Part of a small language model's weights.
Size: 11 layers, width 448, 7 heads of 64, 47.6M parameters.
Architecture: biases, tied embeddings.
MLP neurons of a small language model. Each row is named by its layer, matrix (gate and up: input weights; down: output weights) and neuron, and shows model dimensions 224-351. Each number is 50 + 12 x the weight over its row's rms, rounded and kept within 0 to 99. A neuron's up and down rows have the sign that makes its largest values positive.
After each neuron's rows, "fires before" lists the tokens most often just after its 100 highest values on Wikipedia text that the model never trained on; "fires on" lists the tokens most often at its 100 highest values on Wikipedia text that the model never trained on. A number after a token or word is its count.

L7.gate385:65 33 69 53 33 36 45 58 44 50 60 40 57 48 49 51 57 66 59 62 57 42 69 53 46 56 75 52 49 40 62 49 67 40 49 50 55 40 60 45 49 62 61 45 64 46 50 42 67 52 41 64 50 51 54 48 22 53 50 63 28 64 56 29 50 60 59 54 34 41 49 47 15 43 60 78 69 52 54 40 53 47 56 61 49 45 69 25 52 46 53 69 39 76 58 57 48 41 20 52 77 54 59 48 62 58 53 58 49 54 29 38 49 67 53 76 48 61 81 77 49 56 46 64 36 53 28 43
L7.up385:74 51 51 45 35 47 46 56 52 44 66 54 27 13 48 55 51 57 65 51 54 56 53 56 32 30 58 48 49 56 62 48 61 59 54 57 49 46 60 55 72 59 52 48 56 41 42 17 67 52 34 62 40 46 41 60 34 45 42 57 54 33 70 37 56 60 48 32 47 39 50 48 47 52 71 73 67 57 28 54 66 41 21 20 59 58 65 40 71 29 53 43 48 61 44 54 50 47 39 67 56 41 72 37 38 52 49 40 51 51 73 57 49 63 72 60 46 48 52 67 59 82 51 43 80 44 57 62
L7.down385:69 45 18 31 69 60 49 38 54 50 63 62 55 41 60 65 65 45 59 44 28 54 68 32 20 38 62 39 72 53 44 49 40 45 70 51 64 46 47 36 43 49 52 59 48 54 65 18 25 64 31 58 62 71 23 61 41 49 44 65 43 36 60 51 53 58 47 37 51 42 55 71 44 51 45 43 36 50 37 55 57 26 43 31 67 47 53 32 43 23 50 54 36 54 65 57 30 33 48 46 54 52 55 59 61 74 64 38 44 45 49 51 33 56 47 63 47 66 38 56 29 55 60 47 51 50 53 63
fires before: "." 32, "1" 20, "°" 11, "2" 11, "8" 5, "5" 4
fires on: " " 36, "1" 15, "2" 8, "9" 8, "5" 7, " No" 5

L7.gate1041:48 43 60 21 55 52 50 59 62 44 32 53 48 45 57 68 59 51 53 38 51 13 54 46 48 40 59 63 50 27 51 62 84 60 45 46 67 54 55 57 38 73 36 36 48 45 55 46 55 39 53 28 46 51 48 69 57 31 36 49 60 56 53 56 51 35 46 42 51 57 67 57 46 69 38 49 41 28 54 43 32 54 67 42 40 55 47 55 46 60 41 64 63 43 58 28 34 43 71 40 43 43 43 49 34 60 48 63 75 55 20 53 56 68 49 60 52 44 71 56 49 71 53 65 61 38 58 39
L7.up1041:35 54 51 46 55 69 56 38 31 47 82 60 58 44 40 60 52 44 37 46 53 59 27 83 40 73 46 51 60 70 29 68 59 65 53 35 50 55 22 46 41 54 43 56 40 46 49 48 67 42 42 43 62 61 63 38 33 53 32 55 47 60 53 21 38 50 46 44 51 14 61 32 40 60 57 51 53 32 56 33 31 57 40 49 64 51 59 37 53 57 50 43 69 42 38 48 51 67 44 40 41 80 29 37 64 46 45 44 61 50 28 46 50 54 47 46 70 61 62 37 29 46 53 22 44 24 71 63
L7.down1041:66 39 46 48 46 48 45 41 48 36 72 58 49 38 52 36 44 39 57 46 42 50 65 38 61 61 50 44 53 28 64 55 50 42 72 37 61 41 47 62 56 61 79 62 63 58 43 52 49 44 37 55 57 46 41 45 46 62 48 64 40 51 48 65 62 56 53 61 69 46 47 51 64 26 30 36 57 56 33 52 52 28 53 49 41 62 42 35 47 40 65 57 37 65 41 56 58 37 69 67 62 45 68 44 55 38 64 61 57 36 60 29 56 67 56 48 43 71 56 48 37 56 62 50 60 48 33 55
fires before: "0" 17, "5" 15, "7" 12, "1" 11, "6" 10, "2" 9
fires on: "," 71, "." 28

L7.gate75:44 41 39 55 47 56 55 53 53 61 47 46 35 38 43 61 52 52 64 70 27 67 39 58 56 49 44 51 39 57 60 41 46 42 35 59 59 48 44 47 63 68 42 45 50 59 46 69 47 52 29 58 77 58 71 60 58 44 52 38 59 55 53 74 42 64 38 44 54 40 19 27 43 31 53 61 58 75 65 41 70 62 59 40 60 35 29 49 56 54 45 70 33 55 42 48 61 70 64 65 54 47 52 55 49 47 64 58 62 40 68 30 50 65 73 58 54 34 61 52 60 42 40 46 46 64 57 45
L7.up75:49 50 35 40 44 46 55 67 45 63 45 42 39 67 45 51 57 22 53 52 40 54 45 42 63 67 44 60 61 64 49 53 37 57 41 48 64 71 46 56 46 66 61 45 45 61 36 66 45 31 40 51 63 48 39 60 52 62 54 62 37 52 39 38 42 63 52 48 30 46 48 53 35 49 56 49 53 57 83 32 50 46 27 66 40 47 37 57 36 41 51 49 39 41 69 78 51 62 54 62 38 53 59 53 48 40 57 49 44 46 46 41 46 47 83 54 43 41 64 57 65 54 41 62 48 58 76 59
L7.down75:67 32 71 29 48 44 60 52 54 66 76 55 30 47 54 53 48 40 34 43 37 42 50 54 51 61 58 37 42 42 50 78 59 58 49 51 59 31 25 61 44 72 45 38 63 57 32 52 46 56 53 61 39 63 57 61 58 54 64 50 29 21 39 56 41 27 49 72 44 60 46 56 34 59 33 31 62 47 63 65 62 24 50 38 25 72 43 73 48 52 69 63 69 56 44 58 51 63 53 58 38 56 48 32 61 60 39 69 53 48 37 44 50 48 76 58 45 55 55 62 34 33 42 57 48 55 65 43
fires before: "2" 25, "1" 22, "4" 11
fires on: " " 70, "2" 15, "1" 13

L7.gate1456:46 28 38 32 71 43 43 45 46 32 38 50 55 43 47 27 40 55 43 51 42 36 27 65 46 45 71 54 22 64 59 58 50 54 51 49 59 52 49 37 52 61 53 56 27 61 46 68 59 41 32 47 44 49 57 27 51 61 65 63 62 56 44 56 47 63 58 37 45 36 58 51 42 46 57 39 63 11 47 40 18 35 46 50 44 53 47 35 51 38 29 71 47 28 54 61 53 50 51 60 56 54 42 41 52 55 41 48 70 62 46 24 38 67 56 44 40 29 36 51 37 24 38 47 38 59 31 58
L7.up1456:52 44 72 59 31 48 35 61 54 55 40 56 36 68 47 63 51 67 46 36 53 66 54 48 53 37 64 38 64 62 50 58 44 39 59 42 39 50 40 61 47 27 71 47 44 46 28 56 52 52 46 50 57 27 37 72 56 50 52 60 45 52 52 45 41 46 45 67 49 62 41 56 52 56 41 40 67 58 50 40 34 34 49 51 88 86 41 48 28 44 38 42 35 60 54 38 30 53 65 59 30 37 44 44 38 74 30 48 56 37 39 51 55 54 50 41 45 58 28 44 58 43 47 67 51 47 57 24
L7.down1456:43 43 43 33 47 37 66 29 37 35 66 55 47 51 58 29 39 55 41 54 50 48 36 57 46 52 75 71 53 34 47 62 42 32 42 40 44 47 37 37 63 18 56 58 52 67 62 54 60 80 31 58 39 56 61 43 58 47 72 45 39 65 44 42 71 48 46 49 57 60 77 70 44 60 35 53 71 43 62 46 42 39 59 42 53 57 51 64 27 81 71 44 44 54 57 56 45 56 59 30 68 58 56 50 45 48 43 45 48 55 35 36 68 31 36 62 52 51 60 51 33 28 57 51 59 58 68 44
fires before: "6" 60, "7" 24, "8" 7, "5" 6
fires on: " " 23, "1" 22, "9" 12, "2" 11, "0" 10, "8" 6

L7.gate665:57 51 80 44 31 42 47 47 40 31 52 64 41 53 75 61 64 59 77 35 51 52 31 42 59 55 47 27 39 40 43 37 76 54 56 50 32 60 62 43 58 57 57 36 38 39 32 58 44 40 57 40 34 55 47 42 53 40 50 37 59 38 42 30 54 60 54 55 37 38 50 39 68 51 55 57 58 29 49 45 40 60 58 52 36 51 56 32 46 44 72 34 46 41 56 38 57 47 36 49 42 58 48 59 48 64 48 39 46 50 71 47 38 52 55 31 38 50 48 48 66 51 45 45 52 47 46 78
L7.up665:62 34 40 49 50 44 43 36 62 50 72 32 37 39 55 31 48 77 37 56 40 46 54 48 54 65 48 81 52 53 45 30 58 54 44 41 50 43 39 52 48 39 25 64 64 54 43 45 46 29 52 65 45 51 45 62 58 66 49 61 47 49 49 49 40 33 65 40 62 61 50 44 49 60 67 37 42 35 54 55 48 53 45 48 59 37 38 33 63 36 60 70 59 53 31 46 42 44 47 51 55 34 40 32 44 43 70 45 66 66 37 49 49 61 37 40 55 51 34 29 18 48 52 60 46 14 52 47
L7.down665:40 40 30 53 50 39 57 39 69 57 43 61 57 33 31 49 34 64 22 47 64 53 52 50 45 52 59 51 35 44 44 40 28 41 60 61 44 31 18 47 46 74 51 57 68 37 41 44 66 24 64 45 56 70 35 52 67 49 62 52 51 65 47 50 49 73 32 50 60 40 71 55 43 48 59 57 41 48 80 60 64 40 49 34 57 49 47 73 32 48 42 40 67 36 33 54 56 57 58 32 34 53 48 61 54 59 36 46 57 48 36 49 56 61 53 62 63 53 65 42 64 54 71 43 36 38 48 56
fires before: "8" 13, "7" 13, "0" 12, "2" 11, "6" 10, "5" 9
fires on: "." 71, "," 29

L4.gate1831:54 65 49 67 52 56 57 49 39 47 55 34 40 49 54 48 57 79 63 69 31 64 17 49 50 67 43 44 71 41 45 40 50 74 77 51 68 52 46 44 51 55 21 34 35 50 36 43 51 49 38 59 38 62 51 58 57 64 55 53 41 51 39 60 27 49 33 48 28 47 24 56 37 29 39 50 39 48 56 53 67 45 49 52 51 65 58 55 47 39 36 64 33 75 56 58 73 56 51 50 44 64 46 58 25 65 61 53 44 60 41 47 59 35 42 55 47 78 50 52 45 38 39 62 46 59 49 46
L4.up1831:52 67 41 28 42 38 58 65 29 56 85 47 38 53 70 43 52 59 67 66 46 63 46 52 54 59 26 54 61 50 59 22 44 46 59 47 54 60 58 50 24 59 73 38 37 47 84 54 49 54 56 40 42 69 43 39 34 57 42 47 53 43 65 58 72 49 50 50 62 47 58 62 59 40 62 42 50 43 47 55 54 37 62 41 60 56 45 39 45 49 41 52 44 46 61 43 63 37 49 66 20 59 38 49 52 49 59 47 34 48 62 71 38 49 59 33 20 32 62 49 43 38 48 45 44 31 32 27
L4.down1831:56 38 65 57 41 44 59 60 64 50 37 45 42 67 41 50 55 59 31 43 25 56 36 53 46 50 21 55 56 63 59 43 46 48 50 54 69 43 64 39 51 54 52 73 60 31 30 52 68 56 53 37 43 49 71 51 53 61 48 64 35 34 54 57 24 56 33 51 38 50 65 49 29 44 29 32 35 45 56 66 38 61 50 60 28 51 53 47 57 51 82 64 51 38 43 76 38 44 38 49 61 57 42 52 38 14 40 51 46 47 42 38 48 41 50 20 35 69 66 53 61 35 41 47 53 41 45 47
fires before: "0" 14, "3" 14, "7" 13, "6" 12, "1" 11, "4" 10
fires on: "0" 62, "1" 31, "2" 4

L7.gate844:45 44 72 48 43 51 42 36 49 50 45 45 47 55 57 47 47 52 58 25 53 51 47 63 26 31 54 64 35 54 64 52 47 66 53 65 54 64 49 55 59 45 59 31 63 46 58 73 47 68 47 55 56 54 36 62 64 49 47 49 49 39 53 34 42 54 45 53 24 71 39 52 35 44 43 54 31 45 52 58 49 49 46 58 38 55 59 56 63 43 80 59 58 37 44 39 52 63 57 39 52 59 36 34 52 51 52 59 47 56 59 33 72 33 37 37 61 38 62 60 47 52 65 37 46 53 56 65
L7.up844:52 49 66 38 62 46 33 50 34 69 41 48 54 39 56 47 57 56 49 72 58 36 47 65 43 41 52 54 65 56 55 51 53 62 32 51 49 55 64 52 71 48 79 52 28 63 55 51 61 71 50 54 69 44 45 56 40 59 63 38 44 54 53 33 68 55 47 44 32 38 35 46 52 45 40 60 32 34 65 39 35 45 57 63 79 59 38 48 57 47 60 23 44 59 46 59 58 35 40 44 59 61 28 55 51 49 40 51 71 55 63 58 57 46 45 51 30 61 39 52 56 69 57 46 53 41 51 44
L7.down844:50 27 52 53 46 34 26 67 78 43 49 68 62 68 58 44 75 36 46 36 47 66 43 57 61 51 71 42 37 55 28 42 56 66 72 67 33 41 49 60 67 71 35 48 59 39 45 46 37 55 37 50 53 48 49 37 41 69 51 60 66 59 59 57 57 47 61 63 37 46 52 39 60 77 47 71 38 62 31 61 58 53 50 28 46 55 39 44 42 69 49 45 59 45 60 49 32 65 37 58 56 67 26 28 67 33 46 66 58 47 60 41 59 23 61 41 30 41 31 42 45 41 55 58 77 38 54 57
fires before: "%" 60, " |" 21, "7" 4
fires on: "9" 18, "7" 13, "2" 12, "1" 12, "4" 10, "3" 10

L7.gate1326:43 44 61 35 56 48 57 48 43 49 55 54 44 37 50 52 54 56 58 32 36 56 42 50 41 37 54 59 74 49 52 50 53 49 54 57 55 65 60 63 70 39 80 55 56 48 56 46 57 33 42 43 56 50 56 56 39 67 70 66 69 37 46 41 59 62 37 42 36 29 49 32 41 30 38 41 60 36 31 55 32 50 76 32 50 19 47 68 46 57 41 58 52 53 58 65 49 59 58 29 49 48 40 50 56 61 54 48 59 59 46 38 44 42 58 67 44 67 42 34 55 60 48 55 36 70 44 52
L7.up1326:70 63 60 33 60 46 51 48 51 53 56 45 46 42 45 37 29 56 58 46 58 41 43 67 53 55 60 58 60 47 52 38 63 63 63 56 43 42 56 55 57 64 48 54 36 38 61 38 32 58 64 61 67 62 50 65 61 53 50 24 33 50 65 50 66 39 52 48 66 70 63 42 73 38 52 37 62 59 48 59 54 43 66 33 36 53 58 46 47 55 57 64 54 40 53 54 51 52 44 41 47 38 75 60 44 82 34 43 54 34 55 64 66 55 71 64 60 43 57 58 37 49 43 61 34 61 68 75
L7.down1326:53 43 50 56 53 60 33 40 37 52 49 42 55 54 75 46 44 47 39 26 33 34 34 54 46 53 44 57 48 37 58 49 53 44 40 66 58 33 29 51 53 54 49 32 32 38 67 60 44 62 42 68 40 68 32 60 34 36 49 45 40 42 66 62 47 55 64 67 65 65 48 64 44 35 37 30 63 42 46 43 42 51 65 53 90 61 49 55 56 41 32 51 53 53 47 50 32 66 31 49 36 54 66 58 45 59 46 36 52 34 45 46 50 43 50 67 46 53 60 38 36 54 40 75 52 27 64 44
fires before: "3" 18, "5" 17, "4" 16, "9" 13, "2" 10, "8" 8
fires on: "1" 27, "2" 26, "9" 16, "0" 14, " " 6, "3" 5

L7.gate696:40 41 57 33 44 41 46 47 50 58 59 52 38 37 46 73 48 80 63 43 45 57 51 58 75 71 26 61 48 41 47 73 63 38 56 48 53 38 44 36 55 61 60 64 47 18 48 50 30 59 64 50 30 43 35 41 47 38 31 50 38 64 44 50 34 41 48 56 32 53 37 47 43 51 38 69 77 56 45 40 57 18 51 48 36 51 58 55 23 45 58 55 44 37 50 38 49 39 56 70 42 47 46 49 44 57 53 35 56 56 52 28 62 71 55 57 45 65 68 34 55 46 44 43 61 49 45 40
L7.up696:45 65 39 45 39 58 49 46 52 59 76 56 45 57 65 51 44 43 44 90 54 52 57 68 60 49 46 64 54 40 53 53 44 61 52 55 55 56 44 48 39 47 43 44 45 85 70 56 52 47 31 59 51 43 49 44 46 51 39 30 47 41 65 50 43 63 58 57 52 45 57 54 42 43 47 68 55 36 55 67 43 41 61 26 45 66 61 36 45 77 44 44 42 45 53 38 65 60 35 55 40 58 63 47 61 57 45 46 77 66 49 36 39 46 84 36 54 54 64 53 48 49 59 40 50 49 49 37
L7.down696:55 51 59 61 56 44 43 61 57 54 59 35 55 39 40 67 59 60 40 12 46 53 52 40 58 38 45 37 43 40 53 62 71 28 45 58 52 44 45 52 59 40 58 39 64 38 32 36 57 62 58 56 61 88 46 57 51 57 45 57 44 66 18 65 54 68 39 52 42 62 58 55 50 44 54 41 43 58 35 42 42 56 57 36 31 65 49 37 49 36 57 49 56 57 42 67 44 47 46 66 55 40 50 45 65 43 53 40 61 41 62 32 30 63 61 48 51 46 75 40 64 44 38 50 49 37 43 47
fires before: "6" 13, "1" 13, "3" 10, "2" 10, "5" 10, "7" 10
fires on: "4" 21, "8" 14, "5" 12, "3" 12, "1" 11, "7" 10

L7.gate971:43 38 30 64 47 34 54 44 50 57 37 35 34 39 44 62 43 49 59 48 44 37 23 48 56 69 43 72 40 47 52 48 47 42 48 57 50 44 54 43 61 41 58 52 57 25 49 67 54 59 48 23 35 49 56 59 57 50 40 57 30 52 46 49 56 40 43 56 46 60 66 59 45 47 62 50 55 63 41 71 40 40 59 39 39 55 47 46 48 57 55 39 54 32 45 45 43 34 50 63 63 29 56 40 47 46 33 54 62 49 63 47 62 66 48 50 21 53 60 28 46 59 40 38 29 38 51 59
L7.up971:31 61 54 62 36 41 50 49 49 62 87 39 60 69 63 38 46 51 75 53 40 60 54 76 41 64 38 74 59 54 37 36 31 79 57 53 75 55 51 49 45 68 44 19 54 36 52 47 33 39 38 48 61 61 47 24 47 41 22 57 47 55 63 52 62 64 53 36 76 52 62 56 32 60 63 63 32 47 65 43 41 58 33 42 41 35 57 45 59 40 38 58 60 45 44 26 43 33 35 53 52 43 45 46 83 43 47 66 59 44 49 52 23 64 43 27 51 53 36 69 57 54 60 37 41 36 37 56
L7.down971:24 48 55 21 62 52 51 51 57 50 59 34 59 38 53 53 46 55 35 44 41 55 48 56 59 43 86 35 36 44 66 40 74 55 61 38 65 30 21 59 51 35 63 53 61 47 53 41 50 59 54 37 35 68 41 59 50 76 49 64 44 72 61 26 50 70 44 44 71 61 47 39 61 21 44 72 57 60 62 37 62 38 35 60 49 43 45 69 37 56 66 39 55 42 37 40 29 61 61 35 52 23 69 44 53 37 49 60 41 40 43 39 43 48 67 47 48 45 84 43 51 45 39 39 48 49 50 19
fires before: "5" 18, "0" 14, "1" 12, "7" 10, "8" 10, "6" 9
fires on: "." 31, "," 27, "3" 8, "8" 6, "9" 5, "7" 5

L7.gate549:55 60 34 63 56 46 75 29 63 62 59 49 35 55 41 57 38 55 43 39 36 33 44 62 42 45 52 52 45 53 51 48 64 67 60 37 31 40 60 39 66 42 59 15 38 34 55 41 41 48 49 24 44 68 59 49 33 53 50 53 36 48 44 56 75 54 70 42 53 64 58 71 31 62 45 61 49 47 45 72 66 44 69 46 58 78 60 50 40 72 44 42 47 55 45 53 48 55 43 61 66 55 53 58 64 38 57 62 38 34 69 57 55 68 48 29 50 66 53 68 48 43 42 28 63 70 72 33
L7.up549:47 27 41 52 31 49 53 37 55 42 62 57 44 53 39 59 45 69 54 52 34 63 31 56 40 93 46 50 60 47 58 55 64 45 27 48 40 40 28 64 50 45 67 69 37 42 67 48 56 49 43 63 72 58 75 62 33 56 62 37 61 55 53 27 63 38 48 71 44 70 47 37 55 44 39 36 43 55 32 49 51 41 65 37 46 36 50 55 45 47 58 49 39 56 57 65 55 58 59 63 68 46 37 48 40 29 61 56 37 46 76 48 58 33 72 57 25 58 69 36 63 45 45 69 56 32 50 52
L7.down549:64 40 59 70 55 60 48 52 50 64 45 37 34 56 39 35 57 37 46 58 70 91 52 45 67 52 63 63 33 45 24 60 48 47 44 43 45 54 43 57 53 66 42 53 64 39 45 42 59 47 56 56 35 64 44 47 53 69 31 48 47 49 45 41 61 44 58 53 37 69 68 43 33 60 63 41 53 61 68 55 36 51 53 60 62 47 53 48 62 53 64 48 46 41 44 47 51 61 49 47 50 56 49 58 75 70 46 46 43 42 66 40 59 77 37 46 46 40 50 51 43 51 48 42 62 47 30 51
fires before: "1" 19, "5" 14, "8" 13, "9" 11, "3" 9
fires on: " $" 23, " " 17, "1" 16, "2" 14, "5" 6

L7.gate804:52 56 47 57 44 41 53 51 36 40 28 54 40 43 69 68 53 40 45 52 36 64 37 62 46 49 57 41 34 45 54 49 46 38 73 61 57 61 42 43 49 53 64 44 46 37 36 49 41 44 30 40 55 57 58 51 30 52 58 45 47 27 66 63 64 58 32 58 48 49 51 30 40 60 56 45 47 65 63 66 59 42 56 43 34 35 50 48 36 47 59 68 39 46 49 64 41 30 59 49 60 27 60 50 49 49 56 44 69 50 37 48 55 61 61 55 46 52 40 42 46 57 30 29 27 70 36 61
L7.up804:39 49 51 61 55 46 40 43 42 42 64 47 52 54 41 43 42 62 57 61 34 48 39 39 56 61 60 42 51 67 36 27 51 74 75 47 52 59 55 45 48 58 42 49 48 42 48 43 45 50 57 45 55 74 53 37 39 59 67 34 50 59 72 54 51 67 45 38 51 34 57 23 36 40 66 68 55 47 41 55 46 49 63 73 60 39 43 57 59 49 61 51 53 48 61 44 37 54 56 48 44 26 63 34 44 58 47 30 56 44 55 48 64 49 66 76 69 47 53 45 55 55 51 48 41 49 48 50
L7.down804:46 27 53 46 55 44 41 65 49 65 83 51 42 45 40 61 28 57 27 28 41 59 31 44 60 50 66 34 59 55 68 51 42 66 39 65 40 53 55 46 55 60 56 32 42 51 61 60 54 60 32 54 40 43 45 44 52 41 51 45 55 41 59 51 44 47 58 55 27 48 52 33 37 29 60 41 63 75 52 49 75 45 47 44 39 62 30 65 55 32 50 47 45 52 41 81 47 26 52 64 52 63 50 69 55 46 49 66 42 33 41 32 49 45 58 58 31 65 49 59 46 37 33 48 58 41 63 58
fires before: "1" 36, "2" 27, "3" 14, "5" 6, "4" 6, "6" 5
fires on: " " 99

L4.gate1701:41 53 50 28 51 39 26 50 54 52 33 64 36 13 54 40 30 63 63 50 53 45 58 75 26 46 17 66 55 56 45 54 43 36 51 53 40 57 47 34 73 55 54 48 36 33 58 55 46 46 68 43 60 48 40 56 52 49 43 52 44 56 37 44 41 63 55 71 45 55 59 57 43 50 64 64 46 38 53 51 46 31 29 38 49 50 40 55 40 66 48 65 38 51 55 42 42 45 24 43 51 59 44 32 61 54 35 53 27 60 51 35 68 22 56 90 25 27 63 42 47 57 48 54 35 34 57 43
L4.up1701:20 66 61 52 57 58 49 48 62 63 39 37 56 59 44 47 42 40 38 65 24 48 32 28 49 52 41 69 47 40 27 18 53 23 53 39 57 50 39 56 57 56 53 48 45 29 38 59 59 52 33 58 54 41 63 63 60 65 46 35 32 35 63 49 38 51 62 33 76 58 64 62 49 47 81 52 57 36 48 49 40 42 53 39 48 44 56 43 46 41 51 52 32 67 54 50 52 40 36 46 41 55 47 36 38 61 43 57 59 46 42 53 53 44 58 51 48 47 53 61 45 52 54 43 44 39 59 43
L4.down1701:54 65 61 58 55 44 40 78 43 60 61 40 34 49 28 47 56 51 47 35 59 62 46 66 39 56 64 57 63 42 30 48 53 59 48 62 58 46 65 55 34 55 54 62 55 50 56 27 37 52 50 43 37 59 52 38 56 40 43 57 56 37 49 39 54 59 49 59 59 50 67 33 80 67 39 40 21 51 43 59 37 42 39 52 41 50 35 61 43 49 58 47 61 71 31 45 31 34 52 62 53 51 50 45 42 27 44 48 53 40 49 50 51 54 55 41 46 59 36 47 53 38 34 28 41 39 25 38
fires before: "0" 18, "4" 12, "9" 11, "2" 10, "3" 9, "8" 8
fires on: "0" 28, "1" 23, "2" 9, "4" 7, "7" 7

L7.gate1720:60 50 44 48 40 47 54 40 51 49 40 70 41 63 58 68 68 37 46 60 43 19 35 50 44 63 49 60 27 63 62 45 49 44 67 59 50 25 39 30 54 39 62 54 47 49 50 51 46 33 23 45 75 64 40 42 52 53 47 59 39 63 50 65 55 59 41 56 51 74 62 53 55 53 45 49 41 68 52 58 21 29 54 20 47 62 70 51 54 71 50 37 54 61 57 55 49 45 84 46 61 62 47 40 76 22 51 58 65 80 46 44 54 56 55 37 18 52 59 45 66 53 50 62 50 53 62 42
L7.up1720:26 48 55 33 39 45 44 52 48 42 19 54 43 57 32 52 46 50 49 42 37 74 67 51 38 78 47 44 31 44 58 70 53 54 61 65 64 36 52 60 50 32 39 74 34 49 52 53 64 50 81 54 54 50 39 57 59 45 59 52 52 48 49 54 56 36 41 51 44 44 52 48 43 40 44 37 50 66 63 61 55 47 22 54 62 72 25 48 29 41 39 31 42 63 39 47 62 45 52 49 25 58 52 43 28 69 63 50 35 63 47 42 63 47 56 64 40 56 46 47 56 35 45 46 25 57 60 61
L7.down1720:45 52 45 52 34 13 56 44 55 61 42 52 46 34 66 67 37 37 35 43 53 28 47 62 61 70 33 69 40 42 35 51 31 60 54 28 52 56 45 40 50 37 41 39 48 62 45 55 42 45 51 40 53 63 37 49 29 62 43 66 49 55 52 38 55 67 48 55 66 66 59 55 36 56 24 72 51 65 44 57 37 43 56 31 49 66 81 44 50 58 57 42 58 41 36 63 64 39 44 42 60 44 54 33 54 31 34 61 67 29 47 55 48 39 35 41 45 27 56 60 48 52 57 65 68 50 65 30
fires before: "7" 49, "8" 37, "9" 12
fires on: " " 28, "0" 18, "1" 14, "9" 12, "8" 9, "2" 8

L7.gate1519:43 41 57 62 46 51 37 40 47 62 60 48 59 70 35 40 54 55 40 40 39 78 42 48 29 30 39 53 50 52 64 47 55 49 42 40 51 39 48 53 45 51 57 52 52 40 61 59 34 52 45 45 73 55 70 40 55 41 43 29 42 51 49 49 50 47 42 60 44 84 55 47 24 56 76 57 57 59 57 44 63 55 75 43 62 47 57 55 43 49 59 50 31 37 57 35 50 61 55 38 55 49 43 67 46 38 54 57 67 62 54 42 60 49 42 48 56 58 69 56 46 52 38 40 60 41 37 43
L7.up1519:21 33 20 48 43 57 57 47 85 72 63 56 46 72 55 52 34 49 49 29 34 52 72 56 57 29 37 56 61 41 53 34 57 45 53 44 78 32 26 52 32 50 52 64 47 61 57 60 38 76 48 39 54 59 61 35 39 69 53 37 44 53 41 51 54 50 44 55 52 44 56 58 38 82 47 52 47 37 59 49 56 40 32 70 59 40 39 54 36 58 38 71 90 68 36 48 41 42 55 61 64 70 63 36 68 45 39 54 48 54 52 44 62 36 59 48 47 39 70 40 43 54 43 55 37 56 62 56
L7.down1519:48 58 25 38 38 33 54 43 48 37 47 61 30 60 39 61 43 66 69 51 40 49 50 62 65 60 29 64 50 45 61 55 70 45 53 57 64 42 29 38 35 41 50 60 41 40 53 61 53 38 39 54 53 51 62 56 47 59 33 61 58 40 67 60 57 53 38 62 52 62 44 43 55 47 44 45 40 52 54 46 71 17 45 48 27 40 42 49 56 28 45 41 39 51 26 56 53 47 51 57 65 29 63 51 48 31 62 54 53 43 31 31 59 35 89 53 54 59 74 23 45 37 56 48 59 42 24 33
fires before: "3" 13, "8" 12, "4" 12, "9" 11, "5" 10, "6" 10
fires on: "4" 34, "3" 20, "." 11, "8" 6, "9" 6

L7.gate1147:53 37 52 54 49 68 54 37 41 43 52 61 49 69 38 46 48 57 53 39 58 49 55 54 56 45 75 58 57 59 51 45 63 62 48 44 42 41 28 72 30 70 72 48 59 38 35 51 60 55 43 59 58 37 50 66 28 46 59 42 44 53 43 49 31 50 48 41 37 57 43 55 35 46 68 44 43 54 50 23 43 51 27 51 64 60 10 68 89 13 32 61 39 58 39 37 33 61 59 48 61 53 61 87 65 58 47 51 64 43 59 50 44 48 51 61 65 58 53 53 77 64 51 39 48 43 40 56
L7.up1147:51 40 52 49 44 55 32 51 55 51 26 19 70 34 54 46 59 33 51 61 34 44 30 30 58 41 69 49 72 47 42 46 46 41 58 43 52 57 43 65 64 56 64 26 62 52 61 22 65 32 25 48 61 43 43 65 55 51 41 42 41 58 66 26 70 53 54 38 42 47 47 59 41 56 50 56 39 37 30 51 57 51 46 58 46 45 36 41 56 37 58 52 48 58 40 25 66 48 55 49 65 59 69 49 63 48 39 34 74 52 55 78 47 31 56 39 58 47 40 58 52 64 39 35 64 40 67 48
L7.down1147:91 45 72 41 55 39 61 33 53 53 48 40 34 47 49 56 55 47 58 39 68 65 62 50 47 68 37 55 61 58 35 45 60 20 38 52 55 39 50 53 42 50 52 54 39 45 56 66 50 45 50 72 36 62 29 55 64 51 86 45 61 48 54 35 47 48 41 61 53 60 60 55 49 80 34 58 55 55 65 46 77 55 57 27 37 34 48 34 66 74 50 56 51 58 44 41 64 34 66 47 45 65 47 48 56 48 57 50 53 47 17 28 30 48 41 52 53 38 64 28 44 53 50 59 54 38 54 57
fires before: "," 18, "2" 15, "." 12, "1" 8, "7" 8
fires on: "1" 28, "," 27, "7" 11, "8" 11, "2" 5, " " 5